From a checkpoint of a small transformer trained on Wikipedia: vocabulary 20486, normalized queries and keys.
MLP neurons of a small language model. Each row is named by its layer, matrix (gate and up: input weights; down: output weights) and neuron, and shows model dimensions 96-223. Each number is 500 + 25 x the weight over its row's rms, rounded and kept within 0 to 999. Numbers have three digits each. A neuron's up and down rows have the sign that makes its largest values positive.
Before each neuron's rows, "fires before" lists the tokens most often just after its 100 highest values on Wikipedia text that the model never trained on.

fires before: " (", ")", " 1", " |"
L5.gate1091:515496499535528525470515485507491517529503500481477561475484471514527502491539477481475484515567481474529529543520472523492518472554526504486500490496492466462531492515520507513460533545501526550533535483484483513482504510470489478490520541500500517488562550506494445507526503445556515482500474487436497496519506527512473505482515501467526502491485498510509472501517502544499524496546
L5.up1091:518495518503496538523542483510473482428453460425502471541486468521496521479494550531476493487519456518531491505489489530495493512509499485542503469491463518515507493513524471519471468477517496524516521499492500498507519493479534505490514481516505562565472491510504532511460557476490493526512511520506505497493457517477497582513472482516497458488497460498522475498502457517514505532492
L5.down1091:520491490497527480512458468506487552497531470498512555465490508520553516491523568484550473494517493521509498472506530489495500470511514501512482499484486491464541487507506496545504526477562562535505562500506486528524495483478481445518489531498523521481517499551476493459532488511488489533479534483512495481453478495498520502525510515465479530499491481495503513453523502528492512515515

fires before: " |", "″", " (", "\n"
L6.gate685:494542495518544563458526484483481538531477511483520502464482518519482496521488521499469514494498471484515503466473498531500519499500501510486501499518467471521478466488524529515561493489492478519465511464471509527485508482487500527463493516534525469448473562473461509458524468500556539499511519525530500550480454451544501506487490482499520476502474507514490499516497522541515501494507
L6.up685:509493479520486487501532492509476473472510457552491497455496498493471516469506502491478482542480511532486515452502540508498478485531487450501474491501536520523485514555445531469473490535478476484469481506493522448534504509488510499536476486484488489489517524512549476515488476485469478568515501475506520524525503529493492503499524533497543490481490544507529528511461506498460492505508
L6.down685:490513526511458487501511472493517494469490521529495533490493465503475479491492540536501518497503488505487510521471479517480529512527540481505504502477511523518520540504506471504470509501506474481512558511515484472506504490483511435555475521494481510452516541474523449531500497482471508486494475481530492495524535495483471490524490547490541512509502528492538511497490465471495514530458

fires before: "–", " 6"
L6.gate1516:498485532495470515522496510495575478471493502523483498535472526509483489510519501514505466473471496493463494500524480510512503450515508527545465486483512529504537485528513499504491516530506469523512520480483467525490489523485500493446532482494476546465529557515486466575483486457463490497515461510486473485538501525507477504492504516510529499461524520471549506515535504515533501479479
L6.up1516:559484500526499490507532498480466496515489496522476485522461518476507526489494483522452507484465491531485473463527480466504476459512497524530528459473477512490495505488497516492536522457508488515531506495523511527518496463477527454471511524444522509510510505444488504534481467503475516484507492502535507499524507517517502507476491560477508482504503469528492468534509521519479512493536
L6.down1516:479588515495502507533534494510483495458513486528500504485482468478488529487502528485484492493483507483479470469513489472500519512472543538509473482505555505473511541514503534517506517523502483479506477489473508551525460501535493545584465512496520483511509514496459471481475480560512520480499466509513466515522526494481479472503498511532500548486521492488486517472491518484497520520551

fires before: ",", " |", ".", " March", " April"
L6.gate506:562580555466512509508523538517520505488543496433516474470507495508484499533476477496485492490540535450442479506494498507517471533496502493483518450508511499489497485502481494546520485504492459495520520484505531531533514487551496484503493510471518496494496493501503504490490490490493485479491499518516469525500506465507499514491489522486503493479478481445503510519499511521473491550491
L6.up506:479482508485471489513476503457522492468525501491524492521510496522456519518495518511480515497533549511531523527497548507508493510521503497505526498495515479458541538499533530478491498476471483472497475475457454479484483528539483490474507510543496493484482512528474527493510502460465476519443505518534498508496488517506477474453498438505518508488453479502488513454493514472513456545503
L6.down506:476477529483546541485506546458547484522461538541511524497477516532517553506496508513561507488499510519538488517465469522474506524552504500480508481488465566524506489480487534508473515505511548503491461495500486515539470505517490505497498496488484460502524498499494524550528520464457458506512485503515541504489509517521517532474481504520474539513522408508484526454502526524515525510517

fires before: " with", " of", " between"
L6.gate1019:477503519510466518518493469519461481501490482514491507455502509516494521519488576489484502501515516537475507515475488508492501561487485540510496520518491525479481502541457498500467511457518512481533499505467490514469501505505522504545493457457492521507486540482448460488516528502431492466520494545489482522461481505509499469495528514493473510492481477525495515493517470495501484512500
L6.up1019:523448465497524515542526510522518523477480493466496517515517499484491532529450508501513530523480535500489511532526481478500491572443489494516492468510521507476450530501526517500495513494529454528504525518527513550509474512463481506482507508507499512527471522518493456502509483526516500470511543529484548501477500493512557540484507552521467503467460461521570459518503488463524480507508
L6.down1019:523530472505502476495495514516505541532480529527518526472543503482541490480482532475502497480488513518526532516435494529542450507510498529475510496514475486475511522487435504503477513493520511513469486486484503493486487518494463529475457479451507517529484539489469499482479518497526515532516496542470544488470497513512505523449530464529516503492494510510542508532471472478508560500504

fires before: " of", " that", " and", ",", "."
L5.gate1686:550533522458525533473521504524502513539481504545485465530481533452500503494502520455488504510454518519542488515514553471464486480512483493462515513498489497482509493501508492482469535487489514485459489488464528530548497486495501512519502468499524520489540527484476522537498518492520490501495467487525493507536505531499498485480497544494484514514469530519477563508490535452443510500528
L5.up1686:514502532467544496466502466523521485506494512524512485485484489502536490503511498445520479483470539482483491492539548461474540474481498503500494502504453520537524510479533506522543493492475503481541498511455484520476440506483484476485481481540495493497521494495456537534505441490508471514446508451483525517475496547502528458544528558497505501529475512544494548473509525486493507521477
L5.down1686:521530474510488554465501486539527494506489512500527466490477536514461456468485489511488552513481504542467489516487501478509500490476482514521511479479518512500457496503521495506499520527517529524458470480481504506450484453518549510517501477492542510473513499500482522489553535485523472517475471476501493456487518448513506456527487493496506463529527531487498504494476507485478494524511

fires before: ",", ".", " in", " -"
L6.gate497:502451482544495539485509515463448524511504487485513513507492487543514509493545506550520473535462503540531512468537511498475498489516526534474478508508486468514471507546515479475506508499529491513478473508512492482526522486458502497516500488504486499500491500484490499527515529492452492539515521508461500462523500484493448540520497496500567492491478494473491493478515484514527454529465
L6.up497:508512463462549498500504540472491522462515529509485513512488460552501532479528542510457511494491513507481528494508544513501505483483510463442493520511492469554483474523529540506500492557494507495514486485522471467507533449494491483458524507505492511473512495472537480439452475513519468483496494488443512471465484527494514479473503459517463517497492457544482515476491507534475503451498
L6.down497:549481539504512533503518493486543473501484539480468508510512479541528527482476479508511616501501515514517482484491535477508498514520494457482515526485500472497488507520489524482475507478472448488517539499494519526520515531489527515479544482494514485511518475537510462517484476520519477518548565498486507492522495509500473460495499488501487474519508515509490493508521523486485500445457

fires before: "-", "–", "',", " the"
L6.gate1102:506484495505548521553511526462490504463476559503520484516515498526503526496516479520494511504532469513517438483502497458504496507490501526528520521506542507528496504552540509506469517526456503518489519499496525464496512488484509513480507474504488505500499515507503554524447512532503483502466480486499508529497440488529501501507471449505522529513499481480479528513475511527545509515492
L6.up1102:485536487499527484536506480478458516511461502530513465507501489483472454525547512483466473460539516506562551497475487468527490504515522532524512475502474465517510501482470515509528511501497534489552487480503510433485506475513492460442495463528502483528508516521499511538501452481470508500465515501487502464522519511516514480490491519509502476473548511502513494472481502478472509500520
L6.down1102:519487517546479491520476513471512501491470490521526489497503497525544525478543513501465509510498494488519515502471451456500485481503525490474448497492513472515478538552514490508508514511486500506540497510524491484515510509498510481453469494532524519491513517478481498516519474522475471491537534475513535524511487451497534491499487496553533520513520477528535517522528513496515492465523

fires before: " ==", " ===", " and", "\n"
L6.gate166:502532476505517492462502510492514478483499532494497486525548529530435547499510500506478494518509501502519508496529529481458501490466518521479541480480483535486507492529509471478494514531469507478426506503489484463506521492528505508500496511541469578517518480535496484452459515482456532502480472477530487493493473523511489514540500525502483507498496464484480504453492479489474476498533
L6.up166:495468520478518547484515479465520479505522544513480507504527501478539520508522504443509519514491462489482513545481522522463537499488512464496491432541460503517471528530481517483485521499492471486490485503519481494504516454487531522509490436499525496501505457545502503437505491469488468545518490501460456492506518512495513471489461502496485508516486484492520502529477511488497453495535
L6.down166:474473495477471501509538560536515507500496482471488479541515491543504468488516495484532479540481521511481515486534518477474490508504567511474505513535493462535504459509483524512503506538459538499524551472492476527513493501523447535467482476504519433515445518527493531521507509499491527487492476474526526496488450497524484497491516517499513551559458468468497460541463504539511518548528

fires before: " |", ")", " (", " 5", " 6", "."
L5.gate788:512510500491508457488521519495529513495458508483576474547480486543512468498484498508464507512544499464457526528525541482534469499516501507525565467491493531494494506526460446510490490454497474477485498482506515517544552485543517502509479529500521450486528531526467522518496527497496516548498497493501472508476565468533516543494502476543508478517524473452547457494501503497473500498465
L5.up788:550556492504491504483475515488499533488529477509529480534495507500511562509485511503447474493519556552504486456513545499505504487518499457504477492479490504522459531455533478523500509478515507509506490511543512524520537488477473486486530502490475493513499465522500493538492475480530466493523502508496482517564477502488529508537487517424516494505468503489508472519491521501522538503506
L5.down788:478477500512523503490514490467502502483513528523537487492530488490496496519485474500499460465474471467500489492460498455486512517495537449466551476518490493508536474468504498506509474505520510475484520484519499533477531466464509510531485463521490484493469494480545495508508491522480505495516506471509470562498459528498481521518505532478532510463497516531458522532464466470491474481521

fires before: " as", " that", " for", ".", " time"
L5.gate94:503556494508553529449497527482474520503491533504481461488429525448501500528509493521483522491478521485453516488532517497478468529511522485530558501515512499506494506531487521510494461505488519512493454515517505518508506476496484466497508487490496506462491525535525488466526502486479508465490480475516476544527495507494491481476474506480472514500495488526504516472515505474501546519479
L5.up94:496517507511497464530549536509505507451529531492460508523456472496555482516500519508519521516499497522523493505463517486499518491484500485517511472503485507488432538488508477497528490481552530507486522528488494506510554500482521496483498491450473519517470472500490478488535505501525451523547513509506508474514553532500484471490549531513491502512482472515481500557496507538478485458496
L5.down94:528495471470482516474503493474474498496493543497538495480524477509489497504487511471498479513506530509515460500470497480520470519520466513528490497469515470436497524504507490487547523471529526510501508448507523504503545475521462466545520509543452483490549462532504520518518556517526488494518470476513527451486500529491547497503521486485482540491534477534472449517553502521493463564518

fires before: ",", " in", " he"
L5.gate1482:507509501530499491513477471482478524499519498484544496526475498511498500483526495535521490530492568469500497519496496486472497542552506492512474545499490526457478521515532474491522571526473548465484506499498469534456512536464496507523513534463497476488462489519523514510501495509504480528528538516507496498462522506506484527527512512501510501474510488517470489482499480512523498460484
L5.up1482:556479489472490519504516521509466506473536524532527490505542547521464488526562473508521493527490525473459491490499500486476514474489561459511503471517501499549477462510498532513480510521459512504443519486473537512497486527515458531479475486489492536477488509486536470530507498556494497496481485452460504525495448495538471467499492475501555516467493482486519490483507472476495526489536
L5.down1482:506514482502513517530474481517504486511487446501508479458467501500496503503501505482468517497513503484479512488506479549485446483505505514499551560496502518515513489517459464486469526442425491492518466472448521489532513506478516559474505562525501483491479493540557470502482524504501521446496471471487479496510518519502501509478485494489481504495476529497517546517466467458488489438498

fires before: " |", " (", ","
L5.gate1416:484466474511489477527513545533518512493515518527497497543478533514502504486482474485548514507515541493470465525488539532524505485468518463507509485526476527468530470484513510497475476534509513515468536511490528468527509474508494517483499491535437502507488451483529436490540484475480483473473528509489529462500488509501472524547474531517495506537461511463515465505469471491496505544542
L5.up1416:466468497525489466512478480532524531489496537511500498507468520500507475495494496504487464526497516500493543546498520502516543443508511520549507532506493517517500515476468476542512445513481527535475479469529501489477510535509478471461533437491465512497508484495513506488505491520538504545478534522500499509506491522520503531470497499500484494468468465468485480527503517537474447499523
L5.down1416:501462462521498468510505490481459480430473504493517464528488479461470466477495502485525598537516512494516492517528507496483470478505484507521526472484541526494507488460488484465503470506507503499482416535564507512458494485471514481456514525504507484509472526502510519503517445456531472480501552478472514486526486512507483482519494541453528481479470473496509549478492517501492496495461

fires before: ",", ".", " million", " billion", "-"
L5.gate1726:495516499507493517519481520499492526491483499509500492528487474526529531509500467534454512502457519516521493539484540538473501518489489517496468542517493535504434495508502508502507488493447488479492534510474491485498499479506488489555513507502504541456453509533470494498514526506554512522500448499453507493533541497484487520519481507501526510504496490494444481513555494510511478521519
L5.up1726:522520518495495519543522495481483533531476475476491517519496565522484523458483528514516488503490472530517489521528485510503464544535424529507488521501537480518517476520509534523497504519513538516498518555513520512536512521479542524500539483471481469481489533460481518503498501511526538467501525497535506543464530510479496516453515491470497495524510497498490503493501481481523497504494
L5.down1726:489512491503483503506491496495500487483483487478455501494511482506519521478456474501498486524478476503518488516543502517501486492462475503489486526492496511502511486494507500533513519535492498514508510481520534520510526524478544521518527530506489515499483538513456444519520526519471538481454481481478545508497493468465512514487527470479472488515525513490490490526505480526508492486467

fires before: " |", "|", " 6", "|---|---|---|---|---|---|---|---|---|---|---|---|", "|---|---|---|---|---|---|---|", " later"
L6.gate738:550496523492529465501526517506485517452530511506492480474503497555538458556526517493514488502465511461522548496508508503525495534484495471524515476538517481494457476496474508513518484509510487514507527491532504526494494481547524513491519468473519530573487518476505504531515534511509487531501502522528493485514508512511484457488493478433483509475519504489549503477479500491460497534496
L6.up738:446510509509494522485486444482488497483449469505540461496500514513487459491488550494447492507501482488462507478497487514489540520484545533509478503488485539534522516487521497537467506456518480473513510485531487494522499522535507468491486492468522499472514502500518481514505470522454491501515474523527470520532521490493462497481515464459508470542493529495521489542523549533480483518506
L6.down738:512514510488540458535530464468477483527449506484494434491497472481509500480480539540518539464463473507508537486512467502533472469516518509482527525435502463531435522456532514521509517476484478525519532470503469492515507509496559459518482519457499452523483526519536535524479510479496517540479510504513496495501474505506496462471486485469498495515481530483515458530492474543499532418496

fires before: " to", " that", " for", " the"
L5.gate208:524583524525507524476468462469495540492480475493461510534499480555510504495491517515508512468442500510458511470560464510486494473541458498460495539538503519491530466495465482496517475513452539498512497493520487517508518455512493465544543462503507506475484531489511522500546524463532494457517475502511488536531489502486487478586513484424480480456446508515498526489516488509481498492494
L5.up208:488552549521479508486504469496515555516515528470559511493469529510516501445490499469513502496450525504539509537495485459510523497533505507512495538553548537506519481498484481493530491495503517511496503493502475496505544526507500515554518523528512496525519498522450538509464528523501513440498497502499477490563548505478494457497541496432499522496517463504489525492508464507524541494497
L5.down208:517512470492545522464520543475493512513489494489513486524499512502486523566528489491521443464491502495517491490511537515511477504533511474509456555486494502499521494484468557475450505490467583530536517513521493494495538494524491464503502492506502531513540487494497526505503501523497508470478531510506494488468491528458466468465511441467511501449482475514475531499498508509544527506499

fires before: ".", ".,"
L5.gate348:498480463538514492493520500521475486463487496466515515480514461489514545493485516478497494480486499477532535467496509530501515489500519501497505517500552518522478464506530460544515524515454487483468486521505557488537487492514492455488472472512449500542476517462476519506496482512472517509506541481533506567488540497492509491496506487534529460484526537498480478497487526543535522477468
L5.up348:529524481509479532504503535523520520497534526498485514502481503524513511531486532499504498501526491517496459511497501522535507505509501455482502521492477431527467486498504427477505496496503523492512510534496495484544540502501510505520508506517502479522454504534499470485499435484475510527490503504436556484523511521553495516471479506503501474498505506524488468514503473515484524487485
L5.down348:472497459481440516505520453526509466501495506479544519483503509474467551512429543543495498481536528550481485467507509505470496508479473489493469516497471479508459487508535469476503469496475510505515509473525488493522524484494465536479479504484471506500486497492476462489480467496517501528497516542505475515518524521507494474522489470526537469494501516531469521537502490550518461509498

fires before: " to", " of"
L6.gate353:497479502527468514496449468535500518528464537511456493478513504490523481514503482470481498514509481520519523479474510475526471509485528466487569539536514526487400515485475516518507523527494509481493512493479545532541479496503493511510507493533487535574486499504495499502506489491483485474472542455520460485525479486490481442527495486447462514507450518480526490482525506513496538521464
L6.up353:491509512512501517487515480487527504496484495477490477506515488465509490507479547493496484478497515486482496484481518513524492512502494484494544479486484511454523533494507475484509500540506461516527530507463502532533538452517484478497480501504479494473519505545458480487500504432494495489516494475509492520504538506468475517513497488466510542535456545518501501511490437478533486482491
L6.down353:532516517562524515504484548461502490501481486480482487508498497521504532472506547483507484520501485489511494470471538523518511479494473484531504474496478506516498501517497499545491521521494503502483524515517520453508468492459477498467510553537475510511488467477498469547498506511481481494513492516482499464481488543510513537512519475518504501502545495521469493481499503495505534474518

fires before: "–", "-", " season", "\n"
L6.gate682:509464480522509464468443466519515473508468485499493534508431467504472516475495531504508521530496527482524486475520467529511537511503502465503511500512464494476510503510475468551510483485547506506509437524484461537495497479481502511544509514467546495492454535498537546481545487539527470486478523488489514519509492495525486478467551459480510495531446502510512497542511518477477489466498
L6.up682:505510460511504511484500471441479488512497461462531466507523485490513492479533551494512482506519511491419482503478461451513532460495507494465525523527508495532517474510543470509510507492515456489539522511501517502513516510507461487509475439483477472522495480481498510553507514538479508544558540537503513523514508500519524510535457499511466513555533511447523460484484473506485490450510
L6.down682:508486526499514478511492524481529469502478511519501510486492524476486531479560512488509572490491501513540488502559436479471483510497530460479502493469477484498484478504514511491509503490491492512521496473493519534497511475484492464520486513458520508513542551481440580454520507535471537520550462493518466492509494473509509520518500483551529511460512542499515486499539479454505488464452

fires before: "–", " –", ")", "),", " ship"
L5.gate1597:482515487509481476455475501513494476452522513524464477501522514503490503473535468519480519497513516503512503490518480517535501502505519502507523480489541499518520483506483479486511534493508463486529497509455506538505490461499497485500508513488518463532505495473510497475450510468453524523496498516538552476471482498515500540486494466474507496527511483479521485489476542500501510514551
L5.up1597:444528485470477502508484536499480549479479484505484489451478498544512488479558519540469531475488491489502453523513497525493481488481459490494507499497511500522537454478521482551537544532473509500519487484482519515495518460505502546440484536484466526563522495517526519514465532521519502505483517517509518513512506500513514506482538485500478555515520479458523506518523539520430515545506
L5.down1597:469489501447503526524560507512499491473469464510491439482486489522461493471541526516525504487518519483524464492518526514441491462460506560473501533470512506503449466516476493548521534493539451460487452483494560524536515472482513486470494506496472514542495509497485501529496517467476535443564454507512516483531533513506529510510510421563503481498484484474510475496507508502479507515471

fires before: ":", "==", " in", " and", " =="
L6.gate1585:488467478525516489489533564498514486494485573454476553515487458516478574506516499504457496485490528506461498504515466472487495496515512528510516469495462496502471534527456520496549494492520459495478475513513470473516514496520480508485455489526486473481550498516517504503475522544493479459477501543488462470503471540515505496477483519475515459482506575487497544552471507487517519480450
L6.up1585:502522484530510494471501493494507519498497500498493457478507537490526513513527518527494517458513492464478528487504480510468470484451500508502481510481546496469501537496512526516518470534480490512488517515530505513466518504499518475539492501473467503516519521520495460478463491470506516492516481483470486481532490533526482503522468524474458498529515557454542550530467504486475494533530
L6.down1585:475464483511538531468507493480541472492499479498522463521492532549471538447448538536517406518477513515511512508495466500467503471515480472482528497495496456487493514470535489452473514515536547497484471488459520488500457481500508513494535495497511458505498535487534493504457503512497491477472457499550464533500464488519515471522501521487489483509524501503503511487524539516484478482505

fires before: " of"
L5.gate18:493487505504512510506492483525533494487526462507536514481478485483513503513509479464467515508524494493479522520474492498480538462493547498451531524514538525520478553501536556506480529521541503486535522494505543520514511500496477500518527463489515545546462505500456497521478511497495477509475516460511497512467527508492495535520460522505472509493500523450507495490451513475499476471535
L5.up18:493479478470498541519522534524535548533517494538499478487499502482495511503507469496478489515595516475528503492466502477481487557496503498505473501505439505487474470513483536522525511485503541475484542533506498510515504526503506510466481504486521528511541528525450504495487549517512512478483484496500453517462470471516537547514499563516511481475487482480503494489505468466525495521544
L5.down18:456531485498481530530498520495554485549499499530470489498473507490502501491486442471511467472533457498543534480453481513507497537543526506519502486503497539508510513511496492495542458499491516505483502519537418467453538505489505469509483497498464452479470528492518515507507509468480486533521459495548470504485501503516511489478503501502478497503535531527567497448495468487493512505475

fires before: " the", " a", " to", " his"
L6.gate620:507527476499545482512514489487466510467523545498477544513473497522461500464473540501512524486507501524517490490499458487496496493499520511528505491538495533539542544505521561486480502530470470486473521466481491526494490538527464486530489459473559513489515480557479530528537483476503513476483488547503506521480448526479529467485489482515461473487519489499457489525488502446525479515523
L6.up620:529516502476509531490453511523474545519432486540519487562471502506468477531522489493501494537544507508468468514497473521489479509491511476487462473520574525480542547501503517528502498485495456500509503548525471500488476510523477509527572504446505462482469502488421481514484526458454501527508505529507524507545474500534541481501507471499483469540481493503482510516441449498525503443500
L6.down620:487492520542512528492486509500497493492463480476501456513449502498533512518497484494498662486484511479551488515470498489524498504481520470482500490484519557526507471517514510493489501504493504469490502502488525490506527503493486520482464514493519489481438500576521475515511488535519513506489470482514486527569492478508523500514478494475505506495489507491543492472489501527497474463476